Part of a small language model's weights: untied embeddings, a variant of Adam for these matrices.
MLP neurons of a small language model. Each row is named by its layer, matrix (down: output weights) and neuron, and shows model dimensions 464-591. Each number is 128 + 32 x the weight over its row's rms, rounded and kept within 0 to 255. Numbers have three digits each. A neuron's up and down rows have the sign that makes its largest values positive.
Before each neuron's rows, "raises" lists the tokens whose logits its output raises most directly, leaving later layers aside.

raises: " \"U", " \"D", " \"T", " \"G", " \"M"
L4.down2384:119116141116138115177107157107117173134148084082126135160113106192164082045070137157132135110145136182109113089107113067220078126157109156180147138171094093145109083140130124089157137110112151123120161120158095168088096151149135107091122166115117109080119090074147146194150184134133122097122096101099115134104121116140116116074101172134136094099146099147127145081137091119125146129148

raises: "ing the", "ing her", "ing his", "ing a", "ing its"
L4.down809:090133078144111096138088111156151122113103129137109117104141168170073080115125165115120098109102152044112062133120119106150078155144077134123161129119081168133120144156133075135124127138093122170092160087133107082092136131083128163067181182117158131129141121160152124177097134101052126123120079221079119095146127171119182103104148123152134092126103141150108163124081130092126102170123

raises: "ese", " of America", " national", " State", ", Mexico"
L4.down2282:097041210142136106132090124125078109062095116157116121138132114112149084091166093134130177110165139126146082169093208085146104105101092083163175150092138090084098190112069140087111132147100112117127161117069081089108130037142137141121111103124168176128143136045199093121128125059110149125128187146096187076090138114153124108089143089073122117166171120130130164144109213089097178172102

raises: ", who is", " himself", " who", " who was", ", who"
L4.down2586:152146101137113131167165178127202173113164123088156133057105168176126102203135119099144142171102186098040190087143109100154088160137119161116172166110133145101168079117164130103147166131100138136069101069103103151142134159100076132160143121139184113142144130125112100143098119102100136132128142090120139117113120176112161133136125130149145147168134119147099119204160136125169151084107

raises: "lying", " influ", "ly.", "range", "y of"
L4.down2419:112152059106156125182113155108105143194130099147082125101127193119077134123148104119180175071102124114139137158124141110104166136150170177171146108141172128122112153077142169127148122149136080100081149073137150127168097184129104151097116164123139083091155146169205177146128207149084157091123136117127125141077132113130126103164134171089087075135147157142125056093106119108081114139140

raises: "-to", " since ", "port", " since the", "-d"
L4.down2339:172109113133095191119161090089175107110139170068105110061080060080179136171146124104094117063095041075082174136163086122102134132148124164138150116143169134079084171080156132185182048081106142095139132148132142074099176087102125132138135139077101114137085120116160141124114131152117132155103178134192100152094134117129112152098077114115097168110132122147115129138122165113089112158144

raises: " failure", " crimes", " prosecution", " terror", " assassination"
L4.down1687:125078106106083121169178126133181107087190162033196096091104075138178076151170100131157110131135158122122110097131100130171125097111161090112147129051153125127099101111161142162124162142146142132106137224136118102162125161138112155126093078149097039134145106146146146178148105153163147120133107178099121086111154148103131103142124087111131111119184147154087099162141099102115155158127

raises: "wards", "ward", " its", "line", " their first"
L4.down3005:105183190115182139091132128177197107144139157154140141175143110179122081100129122157165081145114139180117159123106138180111132098176114146084157108134123137162093100140148117164139111105141126072106130104126074092141099085125124100107155176133131107118156091107116099120101149024123094155124115099096150143135109052130102123124198184055139120094149183049118084140160172126138073107107